Weights of a small transformer language model.
Size: width 384, MLP 1536 GELU, 19.3M parameters.
Architecture: rotary positions, untied embeddings.
Training: a variant of Adam for these matrices, 377M tokens, 5756 steps.
MLP neurons of a small language model. Each row is named by its layer, matrix (up: input weights) and neuron, and shows model dimensions 64-159. Each number is 50 + 15 x the weight over its row's rms, rounded and kept within 0 to 99.
After each neuron's rows, "fires on" lists the tokens most often at its 100 highest values on Wikipedia text that the model never trained on. A number after a token or word is its count.

L3.up489:42 54 56 38 22 50 71 59 58 73 36 66 33 55 68 39 29 59 56 25 42 45 55 48 61 58 58 56 76 60 64 42 59 68 35 57 45 52 37 36 64 54 36 70 61 66 14 16 31 61 15 42 49 64 65 50 65 45 41 48 52 64 70 35 43 34 77 70 68 44 28 32 43 53 36 47 59 31 29 53 37 49 50 71 02 52 12 61 42 79 38 53 63 59 47 41
fires on: " of" 33, "d" 14, "\n" 12, " and" 5, "(" 4, " by" 4

L4.up933:36 69 32 65 38 22 74 53 30 33 30 61 44 41 63 51 30 49 64 67 34 58 53 57 46 63 52 68 60 48 44 37 74 51 54 38 57 65 56 32 48 63 64 35 52 44 41 67 62 36 25 57 28 56 36 31 49 64 65 40 46 53 58 57 44 66 84 68 24 48 62 24 46 23 52 47 72 28 42 31 47 41 52 62 47 76 23 39 35 61 25 49 46 42 81 60
fires on: "e" 43, "p" 10, "ure" 9, "ew" 7, "ach" 6, "m" 6

L4.up820:51 31 62 47 45 47 57 44 57 38 39 43 51 33 60 76 43 35 42 50 87 45 50 50 39 52 27 39 47 22 64 53 52 68 55 15 58 50 52 51 89 67 47 44 60 44 34 23 61 63 56 18 57 73 14 45 40 58 31 67 65 42 55 55 58 44 45 74 17 60 67 53 30 65 26 46 34 51 65 42 60 25 46 49 37 67 62 48 46 66 52 27 27 66 52 37
fires on: " (" 14, "ed" 10, "i" 9, " is" 7, "able" 5, " a" 5

L4.up16:46 71 70 52 51 30 62 37 55 46 30 11 44 47 57 45 61 46 70 33 52 62 84 46 37 47 74 77 41 42 25 28 76 37 62 44 41 67 48 47 67 58 54 49 19 48 50 56 33 33 24 64 43 55 70 67 34 37 84 21 49 52 58 55 65 47 72 15 32 41 45 54 78 50 56 51 41 52 28 29 43 55 40 44 52 58 17 38 44 63 48 50 66 31 34 60
fires on: " |" 55, "." 34, "," 4

L3.up1136:23 31 46 43 51 48 28 51 44 32 41 41 67 22 54 64 65 55 27 24 38 49 64 50 44 55 41 48 61 48 45 69 70 59 44 59 19 51 79 54 59 46 61 71 62 40 41 49 54 69 51 59 66 88 67 44 64 68 86 54 24 44 65 72 50 23 74 91 27 58 50 43 36 32 33 78 54 56 67 40 44 71 35 48 22 40 56 30 53 39 35 43 58 47 52 64
fires on: "." 37, " of" 21, "ther" 11, " and" 10, " |" 7, " adv" 4

L3.up794:36 32 63 64 50 62 39 18 46 52 82 36 59 51 33 49 23 56 42 44 50 35 44 64 54 37 39 50 44 27 55 53 44 63 65 43 37 33 60 61 69 38 38 64 67 51 93 64 32 30 52 46 46 72 59 54 43 27 50 84 33 61 34 83 43 56 62 47 10 57 35 62 58 75 33 73 39 53 52 53 65 52 45 50 35 51 43 73 43 67 65 55 49 31 28 41
fires on: "," 28, ")" 12, "C" 11, "ts" 10, "s" 10, "th" 6

L4.up1442:40 37 65 73 25 37 54 59 51 70 62 73 20 59 58 52 46 44 55 49 50 64 13 40 41 34 52 36 23 52 50 59 77 31 74 52 41 30 81 31 64 28 53 57 48 26 30 09 31 66 53 38 37 63 36 33 65 40 52 76 49 52 51 52 65 58 54 49 44 74 69 64 34 52 29 49 36 68 50 62 64 34 47 58 39 60 41 08 44 59 34 48 42 31 39 64
fires on: "per" 22, "it" 19, "ed" 8, " gr" 5, " made" 4, "em" 4

L7.up1276:44 70 56 55 58 39 55 11 58 40 40 45 44 52 17 63 34 63 59 53 92 45 44 37 19 52 23 73 55 60 46 56 59 30 25 76 71 53 95 44 37 36 49 52 49 44 21 45 42 53 48 70 13 48 41 12 34 47 45 35 58 43 53 85 58 62 80 46 68 52 63 67 37 64 31 53 44 45 73 67 75 66 64 34 40 54 23 39 70 24 71 37 57 69 65 71
fires on: "et" 27, "m" 9, "x" 7, "ed" 6, "em" 5

L3.up16:28 73 45 49 50 42 37 46 49 58 60 34 62 60 47 46 45 63 67 66 31 56 31 23 33 70 63 57 68 43 49 70 42 56 28 53 68 50 31 56 40 57 27 53 55 64 55 34 65 71 18 27 54 43 36 55 65 94 38 42 47 68 54 43 36 37 57 55 85 59 25 67 64 37 51 61 41 25 28 39 48 61 40 59 49 83 57 74 57 78 60 46 32 55 42 61
fires on: ":" 51, " /" 23, ";" 18

L3.up892:35 80 53 39 44 60 66 52 52 31 31 60 58 66 67 53 40 63 41 56 27 46 41 58 51 49 63 60 70 39 46 13 62 66 75 77 59 63 39 36 58 77 44 31 27 50 62 76 40 48 33 23 44 48 24 48 50 56 64 46 30 80 43 66 33 58 76 24 37 64 23 45 61 40 48 47 05 43 34 56 47 42 37 72 27 59 30 71 27 38 60 43 19 41 36 58
fires on: "," 54, " is" 17, " was" 10, " " 5

L3.up668:49 37 67 36 56 52 23 38 62 30 72 43 39 67 15 56 41 51 51 42 55 45 37 49 44 38 68 49 53 65 45 39 51 51 18 22 24 34 20 43 58 60 48 48 37 41 13 68 79 30 21 53 66 88 52 55 84 36 37 46 50 50 53 54 40 47 52 55 31 60 38 62 41 30 43 68 49 62 29 57 65 45 32 60 28 52 27 54 61 81 61 36 24 43 37 65
fires on: "\n\n" 36, " |" 33, " e" 15, " co" 10

L3.up851:34 47 54 61 70 72 45 62 41 61 55 36 64 51 55 60 33 35 87 66 50 44 45 14 52 74 55 16 30 37 51 43 59 51 44 51 40 23 67 68 41 43 51 42 44 53 34 38 53 41 62 52 56 51 69 69 37 65 44 51 50 29 65 57 31 54 46 30 00 69 73 64 35 58 16 58 63 31 65 81 51 85 42 46 52 33 82 60 47 73 41 56 21 59 53 62
fires on: "s" 46, "2" 15, "\"" 6, " (" 6, "e" 5, "b" 4

L7.up772:38 52 45 57 46 46 48 43 53 51 52 42 52 37 50 49 69 50 54 32 70 55 55 39 66 60 70 47 56 65 61 31 43 61 51 89 36 79 86 32 44 24 41 27 58 63 30 55 63 31 52 58 33 69 59 72 48 76 55 34 43 29 36 61 34 65 53 59 63 59 55 42 23 30 44 49 40 71 33 37 44 62 32 50 37 89 28 40 44 94 78 52 57 44 86 52
fires on: "ing" 21, " first" 15, "ed" 9, "tal" 8, " last" 4

L3.up855:50 33 40 59 65 50 60 36 56 47 68 54 93 44 48 50 23 55 52 32 60 33 62 50 43 35 57 61 50 36 54 39 37 39 56 72 68 39 64 56 74 34 22 71 37 48 64 59 40 35 53 37 57 52 64 47 47 16 72 63 16 60 63 62 61 37 39 46 48 54 33 34 58 52 45 48 55 67 65 66 28 39 51 79 33 55 54 45 43 40 33 40 30 34 43 63
fires on: "s" 52, "an" 11, "land" 10, "," 6, "ics" 4

L7.up345:51 45 49 68 71 53 79 41 65 76 47 33 45 43 36 49 43 31 58 26 41 44 45 34 69 46 44 51 35 30 25 58 63 50 37 43 71 53 57 37 57 42 85 46 26 36 47 41 56 67 26 14 34 79 63 37 47 39 72 56 52 58 53 32 46 12 76 60 63 50 47 55 41 61 47 36 33 48 72 44 62 68 48 70 31 48 79 47 46 57 61 45 42 43 63 42
fires on: ";" 35, "s" 9, " of" 8, "c" 6, "\n" 6, "ot" 5

L4.up83:50 54 79 52 91 73 67 54 48 11 43 60 64 55 49 48 47 38 71 55 80 42 73 64 58 57 45 54 52 68 65 62 49 36 57 65 59 45 73 07 94 20 43 39 67 75 40 51 77 50 39 52 35 45 38 45 41 65 46 57 56 80 42 55 52 60 25 66 51 38 45 62 32 59 49 73 52 42 63 58 63 77 60 56 19 71 27 76 57 60 42 37 44 55 43 65
fires on: "k" 22, "1" 21, "ent" 10, "b" 6, "p" 6, "id" 5

L3.up1393:18 57 69 42 67 36 51 30 34 58 42 37 33 65 43 44 49 13 44 43 61 54 59 45 29 35 50 49 41 73 56 48 56 58 47 58 62 75 60 43 39 43 56 52 49 49 48 33 23 60 37 36 31 50 57 67 39 69 61 44 21 43 62 79 28 57 64 70 18 47 40 40 68 09 36 61 22 23 45 68 51 50 51 49 53 51 63 41 50 40 49 47 75 69 62 38
fires on: "2" 38, "," 27, "\n" 25

L4.up1227:67 50 45 53 53 51 55 76 63 35 50 23 62 69 36 41 47 40 40 41 52 61 73 53 60 62 62 91 67 51 61 40 48 64 65 45 70 70 50 56 46 58 76 59 40 34 27 35 48 37 15 36 31 55 40 53 81 26 45 25 69 61 66 60 57 59 27 41 78 56 29 51 62 32 61 60 25 37 49 28 37 77 56 45 52 28 53 15 46 75 65 56 48 57 57 67
fires on: "est" 23, "ar" 15, "em" 9, " |" 9, "m" 7

L7.up782:85 59 29 60 44 39 51 43 47 36 45 60 39 78 38 40 40 43 76 52 35 50 53 57 29 62 46 71 59 23 65 58 52 56 40 86 31 40 70 51 68 31 29 30 36 44 53 42 63 56 57 61 59 66 19 35 55 74 62 28 33 34 53 62 45 40 57 16 29 45 46 54 55 22 76 27 64 39 64 43 48 60 66 59 45 66 46 52 56 54 49 60 45 51 47 62
fires on: "in" 25, "ic" 11, "n" 10, " sp" 8, "o" 5, " " 5

L4.up151:54 51 43 44 76 77 47 25 45 48 47 71 48 59 25 58 22 32 55 44 76 38 65 59 73 46 53 37 62 30 43 22 58 58 74 74 30 43 56 39 44 55 57 44 52 58 52 65 34 42 57 43 52 46 34 53 48 56 75 46 59 49 28 36 56 46 54 32 35 60 33 25 51 38 60 64 31 66 57 45 61 51 55 26 70 66 75 52 78 36 63 50 34 47 79 48
fires on: "at" 12, "ed" 11, "2" 9, "1" 6, " final" 6, "ort" 6

L3.up1047:37 56 62 47 46 44 38 20 64 49 67 32 43 40 45 35 43 43 51 46 55 51 58 83 40 39 55 34 54 40 64 30 51 33 33 32 57 55 50 32 60 43 42 59 31 63 19 42 60 22 21 33 49 70 49 38 71 42 51 73 33 64 45 70 41 68 61 56 19 34 50 53 29 33 29 75 58 62 42 59 49 48 45 68 16 36 36 41 60 74 56 57 23 35 44 51
fires on: "\n\n" 59, ")" 15, "-" 14, " |" 5

L4.up978:14 52 53 28 14 61 72 60 55 56 47 77 17 31 73 56 40 45 85 25 63 28 09 33 46 54 54 58 39 78 51 38 59 29 78 36 52 61 53 42 62 37 52 19 33 47 41 29 46 52 51 66 58 29 57 50 56 50 75 41 43 72 46 41 31 74 36 34 58 59 62 51 53 64 60 57 51 48 28 49 67 37 31 35 55 49 24 51 50 54 35 38 74 52 39 60
fires on: "ut" 19, "ent" 15, "ens" 10, "ing" 8, "ang" 8, "le" 6

L3.up990:50 76 32 82 36 34 67 46 51 64 28 55 29 46 66 60 26 52 17 12 49 50 17 43 67 53 24 66 61 31 45 30 75 76 34 64 67 47 46 30 70 25 51 62 62 50 35 19 70 54 41 28 41 52 57 61 38 51 60 46 70 53 62 34 43 48 80 63 76 53 25 59 25 28 36 33 32 62 24 65 67 41 38 75 31 71 50 41 55 58 45 42 37 49 88 65
fires on: " her" 15, "\n" 15, "ist" 13, " of" 10, ";" 8, "ell" 8

L4.up1029:58 17 43 64 68 61 61 39 46 78 61 32 68 49 49 52 63 61 53 54 40 45 43 68 47 35 57 41 33 51 47 20 49 34 32 40 44 42 65 69 52 57 61 70 64 53 53 72 53 67 13 43 38 26 44 31 56 54 59 68 24 53 26 46 58 45 43 53 38 39 15 36 51 66 29 70 42 38 35 38 40 45 39 64 32 48 62 41 57 20 52 37 42 43 20 95
fires on: "ig" 13, "adio" 11, "oll" 8, "ich" 7, "ss" 6, " Party" 6

L3.up8:41 78 44 56 81 29 69 48 58 59 44 23 58 47 58 58 54 66 48 66 38 45 62 35 50 62 40 45 54 40 52 34 55 31 34 54 38 57 35 20 66 63 52 38 15 61 20 23 39 30 21 65 47 67 22 29 56 62 42 50 70 42 49 60 63 33 78 56 53 42 44 67 45 56 63 52 41 56 38 42 78 49 55 83 32 57 57 63 40 54 61 46 39 39 53 56
fires on: "\"" 31, " located" 17, " began" 11, "\"," 10, ";" 6

L4.up295:41 49 59 37 69 49 37 31 63 36 52 19 34 30 37 41 40 41 51 42 46 53 63 58 45 36 60 52 53 42 46 37 51 39 10 40 43 63 47 46 72 43 48 51 22 64 12 57 50 18 12 40 54 85 27 21 68 64 54 53 46 61 41 63 38 48 67 56 06 56 46 39 50 25 19 65 36 61 48 66 57 44 43 61 45 46 32 36 52 76 57 40 32 41 52 61
fires on: "." 39, "|" 24, "\n\n" 18, "-" 9, " |" 4

L3.up1410:55 83 30 70 43 65 36 31 59 14 30 52 65 58 59 61 52 74 53 70 65 65 33 42 37 66 49 48 13 53 31 89 32 19 39 57 87 43 44 72 45 51 29 39 40 59 62 48 33 26 36 51 45 61 66 62 39 67 42 48 60 57 31 67 46 43 52 46 38 25 48 40 61 43 33 41 55 72 93 78 60 33 38 55 26 46 59 42 24 58 57 52 36 52 30 77
fires on: "hen" 29, "ij" 13, " Char" 6, "ung" 5, " commun" 5

L4.up1446:80 77 60 62 65 42 67 28 47 24 50 31 49 42 51 54 60 48 45 39 56 39 92 63 50 40 43 77 31 37 35 40 72 41 41 36 58 63 30 46 53 44 47 52 34 63 66 56 53 27 19 58 40 49 36 48 54 46 54 26 37 53 48 69 43 54 68 74 23 40 40 48 51 56 42 30 42 62 47 29 29 79 56 26 26 36 59 62 45 47 74 72 73 60 68 41
fires on: "," 71

L4.up1013:57 73 55 71 63 49 99 45 62 50 65 49 62 36 46 31 39 72 19 40 46 56 51 44 37 47 27 68 68 49 25 38 45 57 45 42 35 50 60 46 29 44 49 44 21 53 57 51 51 35 22 28 29 49 22 41 48 54 57 35 48 76 15 51 58 54 64 64 61 61 36 42 45 41 31 31 45 74 35 18 54 46 56 56 23 49 60 25 54 71 66 37 52 41 74 61
fires on: " (" 34, "ed" 27, "\n\n" 11, "ted" 8, "ized" 7, "aced" 4

L3.up1351:57 75 65 41 46 65 64 50 49 56 68 53 43 52 38 69 11 75 43 53 34 62 71 60 57 53 79 31 31 55 46 43 61 41 40 54 58 51 58 47 91 34 48 43 75 56 32 66 34 42 44 62 51 61 61 43 48 30 61 67 43 43 46 60 57 59 44 77 71 42 62 60 23 63 49 69 64 45 53 52 66 36 46 49 35 34 14 52 54 40 52 42 36 56 53 69
fires on: "p" 17, " and" 14, "1" 13, "f" 11, " pro" 7, " imp" 6

L4.up1033:28 58 52 68 44 55 64 67 65 64 34 75 55 46 63 62 47 37 67 60 43 48 44 42 54 63 65 36 52 59 53 61 49 46 36 72 45 51 47 14 61 33 37 45 47 31 46 20 55 33 52 44 43 68 41 61 48 68 63 58 50 50 67 25 30 58 36 41 59 89 48 41 32 25 56 58 57 54 37 58 52 55 37 72 37 67 39 57 50 46 63 45 42 54 62 45
fires on: "op" 23, "f" 9, "ing" 9, "ed" 7, "s" 7, "row" 6

L7.up1091:44 73 62 49 42 33 64 68 54 37 51 50 61 28 48 50 00 58 73 80 50 49 77 78 72 40 35 73 76 48 67 52 54 70 45 76 43 59 49 55 66 46 39 47 41 59 67 53 47 42 62 31 60 58 48 52 42 32 44 53 43 26 64 38 60 65 61 39 38 54 57 88 45 51 54 38 57 64 73 70 54 73 47 33 38 60 42 29 42 75 21 49 44 21 17 57
fires on: "an" 15, "ab" 12, "ing" 9, "p" 8, "ra" 4, "b" 4

L4.up315:28 64 56 47 50 38 78 68 42 51 22 46 30 71 68 55 51 31 51 51 40 38 66 31 41 53 46 50 46 48 37 45 74 52 41 51 24 92 33 20 29 72 57 49 19 54 46 39 30 22 19 19 28 57 29 37 60 58 79 30 37 55 41 63 42 59 42 55 28 57 34 59 52 50 51 37 26 38 23 42 64 56 49 65 57 54 55 61 45 50 45 66 32 44 42 73
fires on: "\"" 32, "," 30, "009" 6, "011" 5

L3.up798:23 80 53 78 53 48 75 50 53 40 48 28 56 58 53 41 59 66 61 42 30 46 70 41 39 46 39 58 69 31 36 28 40 33 50 31 54 83 35 43 39 60 48 27 05 54 62 59 30 52 61 31 59 71 40 31 61 65 38 10 52 67 31 66 60 54 52 67 23 62 36 63 26 70 58 58 39 42 34 69 69 42 45 67 43 73 33 49 57 27 37 48 29 28 19 58
fires on: "," 84, "\"," 9, " (" 4

L4.up1143:40 64 20 29 41 29 75 56 62 73 36 14 52 35 76 39 62 58 52 31 45 40 60 58 38 73 45 52 43 52 63 68 54 57 14 75 50 39 42 26 41 36 40 60 51 45 45 51 74 48 11 58 33 53 69 46 43 68 48 16 47 49 48 60 45 33 40 37 36 62 37 46 52 46 56 67 50 73 43 49 67 86 36 48 63 33 78 41 39 72 46 50 55 48 48 90
fires on: "P" 14, "D" 11, "T" 10, "F" 8, "M" 7

L3.up497:29 74 35 42 55 27 73 42 54 64 49 47 31 65 50 52 50 15 53 37 59 49 56 40 40 50 26 57 86 65 51 53 37 50 40 41 45 98 57 36 61 74 68 52 42 40 52 18 39 53 26 40 30 73 26 57 44 59 69 45 49 48 68 37 35 52 81 64 38 33 52 33 47 25 28 54 42 45 28 51 55 59 49 49 46 74 42 25 62 31 72 49 65 75 43 45
fires on: "\n" 42, "\"." 17, "," 15, ")." 14, "." 7

L4.up1532:41 45 55 54 55 27 55 44 24 23 35 34 57 42 40 38 16 44 38 29 51 53 28 46 39 37 28 86 87 50 55 43 87 65 40 54 62 43 78 37 79 22 42 82 71 37 14 51 60 47 88 68 60 38 60 84 50 35 57 27 63 23 57 70 73 50 58 29 48 79 75 60 24 56 39 68 71 36 71 62 46 54 52 52 44 69 35 29 64 68 20 60 63 64 79 44
fires on: " " 21, " |" 11, "r" 9, "ing" 8, "ass" 7, "1" 6

L7.up348:57 70 99 40 35 42 67 40 65 46 76 50 61 34 58 48 23 57 44 46 53 59 78 57 39 59 54 64 55 62 87 29 37 52 72 37 43 61 37 50 41 53 55 34 31 71 51 32 67 40 14 56 19 61 30 48 33 54 49 62 37 52 44 49 39 44 64 78 82 68 62 34 59 46 42 62 40 60 41 52 53 69 53 68 24 50 47 35 64 66 56 19 42 63 41 60
fires on: "ing" 13, " of" 11, " as" 10, " to" 9, "ed" 9, "or" 6

L3.up1031:40 46 38 67 57 57 58 47 34 49 32 57 52 55 36 37 26 41 55 47 76 43 53 36 46 50 23 60 53 79 63 65 47 53 49 46 52 39 78 20 46 09 35 58 81 50 07 43 63 31 57 70 67 28 45 46 78 53 39 56 57 46 64 56 60 49 77 73 23 48 31 37 19 48 37 48 78 47 50 45 61 81 49 59 39 72 67 42 42 29 83 47 47 85 41 56
fires on: "2" 16, "1" 14, " (" 14, " " 10, " |" 9, "ing" 9

L4.up1028:42 62 54 38 70 58 27 40 65 12 50 57 20 33 76 41 42 58 62 48 69 33 37 59 41 32 60 51 47 69 50 57 48 60 45 39 37 54 60 08 89 30 60 41 60 59 68 15 59 48 34 56 21 29 36 38 45 79 67 45 60 62 57 51 31 35 55 49 74 76 21 57 63 74 70 73 47 40 44 44 47 57 38 40 23 33 38 67 60 37 73 47 66 34 67 52
fires on: "re" 32, "ing" 14, "ut" 12, "ent" 8, "e" 7, " |" 6

L3.up496:53 64 14 58 56 43 35 64 46 79 40 45 57 63 55 54 56 73 43 52 85 22 63 58 32 46 51 47 58 26 24 66 25 57 47 61 35 61 73 53 50 69 60 26 61 60 44 29 66 23 52 45 60 80 46 75 37 41 53 70 59 43 57 63 24 49 48 22 27 50 53 52 77 47 47 67 53 63 43 49 73 71 42 41 57 53 93 79 62 53 65 43 20 87 50 65
fires on: " " 28, "ed" 12, "ished" 5, "arly" 5, "s" 5, "\"" 5

L4.up87:41 26 17 65 88 70 30 25 40 59 41 63 31 41 52 69 38 41 65 66 99 53 33 36 61 65 53 52 71 42 52 63 64 52 80 58 54 48 53 39 48 24 83 32 42 58 38 54 47 23 57 62 51 52 39 46 71 19 55 79 59 38 76 61 50 51 53 32 32 61 38 76 48 36 33 62 67 46 66 51 77 75 56 47 51 56 77 43 70 34 57 61 49 59 44 61
fires on: " " 29, ";" 11, "1" 8, "2" 7, "ts" 5, " list" 4

L7.up805:69 55 47 79 45 38 36 41 28 37 65 68 42 31 14 49 21 29 57 78 76 43 59 86 40 41 66 54 30 28 43 30 59 28 52 56 77 37 69 43 66 41 44 75 40 46 39 31 59 59 53 42 25 37 58 30 56 65 34 34 51 83 43 40 53 37 66 49 66 60 63 59 25 52 16 45 49 50 31 44 83 69 42 55 53 55 39 42 72 58 38 54 42 37 62 60
fires on: " " 33, "v" 14, "m" 14, "em" 7, "av" 5

L7.up429:41 42 67 35 49 60 56 40 40 58 39 51 40 26 57 59 34 44 33 53 49 40 32 45 57 61 65 44 59 36 79 52 61 18 38 70 47 39 59 24 88 59 22 51 75 40 42 60 36 35 48 47 45 53 41 51 71 56 52 58 40 30 56 42 49 32 53 54 46 66 58 49 74 48 46 68 52 53 73 37 59 45 56 33 60 55 49 41 13 32 42 46 35 35 56 59
fires on: "as" 20, "/" 14, "\n" 13, "-" 9, "." 7, " f" 6

L7.up1065:51 55 34 51 51 54 43 67 49 68 35 32 69 38 19 53 43 44 39 70 43 43 59 48 39 35 53 47 42 42 81 36 48 40 48 64 24 69 69 23 66 82 31 55 63 57 22 60 59 56 59 20 54 41 25 49 58 68 53 47 59 55 61 52 34 29 37 39 30 41 52 36 70 60 42 77 50 42 41 50 62 47 60 57 58 84 46 31 36 50 43 58 51 43 55 62
fires on: " " 28, "-" 23, "/" 11, "," 9, "°" 6, "." 6

L7.up607:45 70 82 48 43 64 41 46 40 54 49 65 73 77 63 45 15 54 60 52 13 55 57 46 55 26 26 85 71 44 67 43 56 24 55 59 25 59 59 40 42 30 39 51 80 48 47 62 48 59 53 53 35 77 64 62 64 43 41 32 24 36 70 69 47 19 57 54 04 74 57 80 46 53 72 73 70 65 65 59 51 39 39 65 39 74 60 45 46 48 41 60 37 57 18 36
fires on: "p" 26, "n" 15, "ing" 8, "f" 6, "y" 5

L3.up1158:36 54 81 63 41 41 74 45 64 65 39 18 62 48 48 49 58 47 48 49 54 30 77 29 41 48 48 86 49 68 41 29 37 33 32 38 64 69 38 69 64 68 47 34 22 58 29 15 28 34 62 26 24 73 44 25 54 47 51 25 36 63 66 34 42 47 52 48 68 51 41 64 46 51 56 61 48 31 43 66 76 42 30 65 58 53 30 36 46 52 56 62 52 59 46 50
fires on: " (" 56, " \"" 38, "—" 6

L3.up91:30 59 59 62 62 25 99 59 76 74 53 66 52 19 31 62 37 44 10 32 29 29 65 42 36 47 22 78 77 65 83 45 42 45 53 38 69 59 72 50 47 62 47 50 26 48 46 45 53 27 73 40 21 41 38 48 42 75 61 25 66 71 26 38 52 57 43 46 76 69 44 30 66 47 59 54 42 56 32 64 61 37 38 57 45 60 17 38 67 64 65 38 53 73 71 67
fires on: "-" 48, " (" 37, "\n\n" 8, "–" 7

L7.up1148:52 28 63 71 53 63 25 40 53 49 56 52 54 59 51 33 54 57 50 59 56 68 58 79 52 19 55 40 49 27 54 43 39 48 65 63 52 41 52 53 80 70 50 81 70 78 73 53 48 62 42 34 24 89 30 60 37 50 71 36 42 63 61 70 50 43 93 25 27 34 52 52 36 70 17 91 50 94 53 56 54 67 52 51 39 78 47 39 59 22 50 62 46 40 31 29
fires on: " |" 32, "," 7, "th" 7, " as" 6, "nd" 6, "ig" 5

L4.up798:36 72 47 67 41 24 71 64 62 58 24 32 56 67 42 50 34 25 60 12 39 56 57 31 27 42 69 53 43 52 45 58 62 60 41 50 62 61 45 39 68 65 50 51 33 48 31 33 57 52 09 57 54 36 63 66 44 55 57 29 53 66 66 19 57 24 70 45 49 41 32 48 13 54 41 39 47 54 27 40 52 33 41 68 82 70 47 42 54 60 62 51 43 57 58 47
fires on: "," 17, ";" 14, " p" 14, "if" 7, " for" 6

L3.up1293:28 55 43 48 65 47 42 35 47 69 46 30 26 60 68 51 41 00 52 55 53 42 51 55 39 61 56 56 61 49 58 46 52 47 47 45 52 78 57 36 56 64 46 54 57 65 33 05 60 42 16 28 20 46 44 54 35 43 67 54 51 29 58 83 32 39 78 57 28 58 53 31 46 25 23 38 23 44 52 41 65 43 42 44 45 55 49 44 48 23 82 48 47 71 67 50
fires on: "," 65, "-" 15

L3.up235:43 55 36 58 17 50 69 51 59 59 46 50 54 70 60 51 61 52 41 68 52 52 64 27 29 62 55 71 52 69 52 41 50 53 18 52 54 58 49 52 47 64 31 57 38 56 27 26 72 46 07 39 11 29 38 15 77 60 48 20 48 41 78 33 49 54 83 48 59 42 46 37 25 55 49 58 54 51 12 47 75 52 38 64 67 54 39 43 73 52 55 35 51 83 77 59
fires on: "\"" 45, ";" 15, "===" 9, ":" 8, " |" 5, "/" 4

L4.up1215:45 28 67 63 47 49 46 04 38 52 39 42 55 22 72 43 37 39 41 50 59 38 36 59 57 51 39 52 60 64 76 59 67 51 50 44 12 42 76 49 48 32 41 41 62 60 10 50 27 53 69 40 57 46 42 54 54 41 33 71 54 67 70 59 33 49 52 83 05 63 41 23 34 63 48 59 39 65 59 62 49 36 50 27 19 39 54 31 57 58 65 52 64 51 35 44
fires on: "\n\n" 53, " is" 11, " was" 6, " on" 5, " (" 4, " v" 4

L3.up827:52 89 47 66 33 22 45 58 49 44 35 51 55 53 58 52 46 35 53 44 59 31 55 35 29 69 43 69 42 59 62 63 71 51 57 49 33 54 39 39 45 47 64 33 29 46 36 15 59 45 37 32 40 46 52 31 57 56 58 48 57 60 26 38 60 47 68 58 50 55 46 66 10 33 37 35 64 31 36 37 61 37 39 71 47 70 18 27 68 56 64 29 37 38 61 56
fires on: "," 24, "w" 11, ";" 8, "av" 7, " Sw" 6, "f" 6

L3.up316:21 26 57 50 55 43 39 20 42 65 26 66 53 26 54 51 55 60 50 36 61 60 30 33 38 43 59 40 47 39 41 36 62 53 31 37 01 53 68 60 66 22 74 70 86 39 25 77 27 40 42 48 44 69 47 42 34 55 73 69 61 32 49 75 61 44 31 59 68 44 25 38 35 43 55 62 27 33 63 40 65 26 53 36 60 52 45 40 73 46 41 57 48 42 56 74
fires on: " and" 32, "," 20, "." 15, " for" 11, " Pro" 4

L4.up643:26 55 48 60 65 27 36 26 47 42 45 70 66 60 42 51 28 51 56 23 49 44 12 54 37 37 72 72 72 41 64 56 61 60 62 51 11 28 32 46 38 59 57 53 49 51 41 75 41 60 65 47 53 75 53 47 41 34 47 54 46 55 65 56 52 48 25 79 76 50 48 41 35 60 40 63 24 61 64 64 64 58 44 33 30 66 69 44 84 25 58 28 55 61 67 54
fires on: "c" 26, "in" 19, "re" 10, "on" 7, "ec" 5, "n" 5

L4.up1151:30 72 46 62 39 18 54 45 55 68 66 52 70 50 49 43 30 36 56 44 58 66 61 72 28 63 44 45 47 51 77 47 60 57 59 15 62 47 52 18 51 72 53 36 38 57 77 44 78 35 14 38 43 18 32 43 53 57 47 26 49 59 81 56 26 79 75 39 70 34 55 60 34 25 32 40 69 27 36 35 23 72 41 72 42 39 58 61 43 64 52 45 66 48 59 49
fires on: "e" 27, "p" 13, "ed" 13, "ate" 11, "us" 9, "s" 7

L3.up123:72 73 86 56 42 63 50 56 61 52 46 63 46 57 69 34 38 78 57 50 29 42 78 38 27 49 67 52 62 34 32 23 54 65 27 57 39 70 42 57 77 33 48 34 38 56 61 65 17 51 28 45 73 70 46 71 54 41 43 32 38 54 20 40 68 55 51 47 24 52 40 73 27 72 42 54 39 56 52 66 32 55 48 79 59 57 45 46 45 69 49 35 07 24 63 82
fires on: "," 74, " and" 22, " was" 4

L7.up1482:48 37 76 63 54 51 90 69 48 42 78 49 57 51 40 62 38 31 38 35 72 36 56 43 60 48 52 63 87 16 53 47 95 31 72 53 20 66 58 31 53 34 51 62 39 28 13 48 57 66 49 68 46 72 31 47 63 44 69 32 61 67 59 65 48 45 22 56 42 20 40 58 54 49 46 81 64 33 58 27 63 45 41 46 46 65 58 13 55 65 46 53 54 52 33 63
fires on: "at" 19, "c" 16, "m" 11, "id" 10, "erm" 7, "em" 7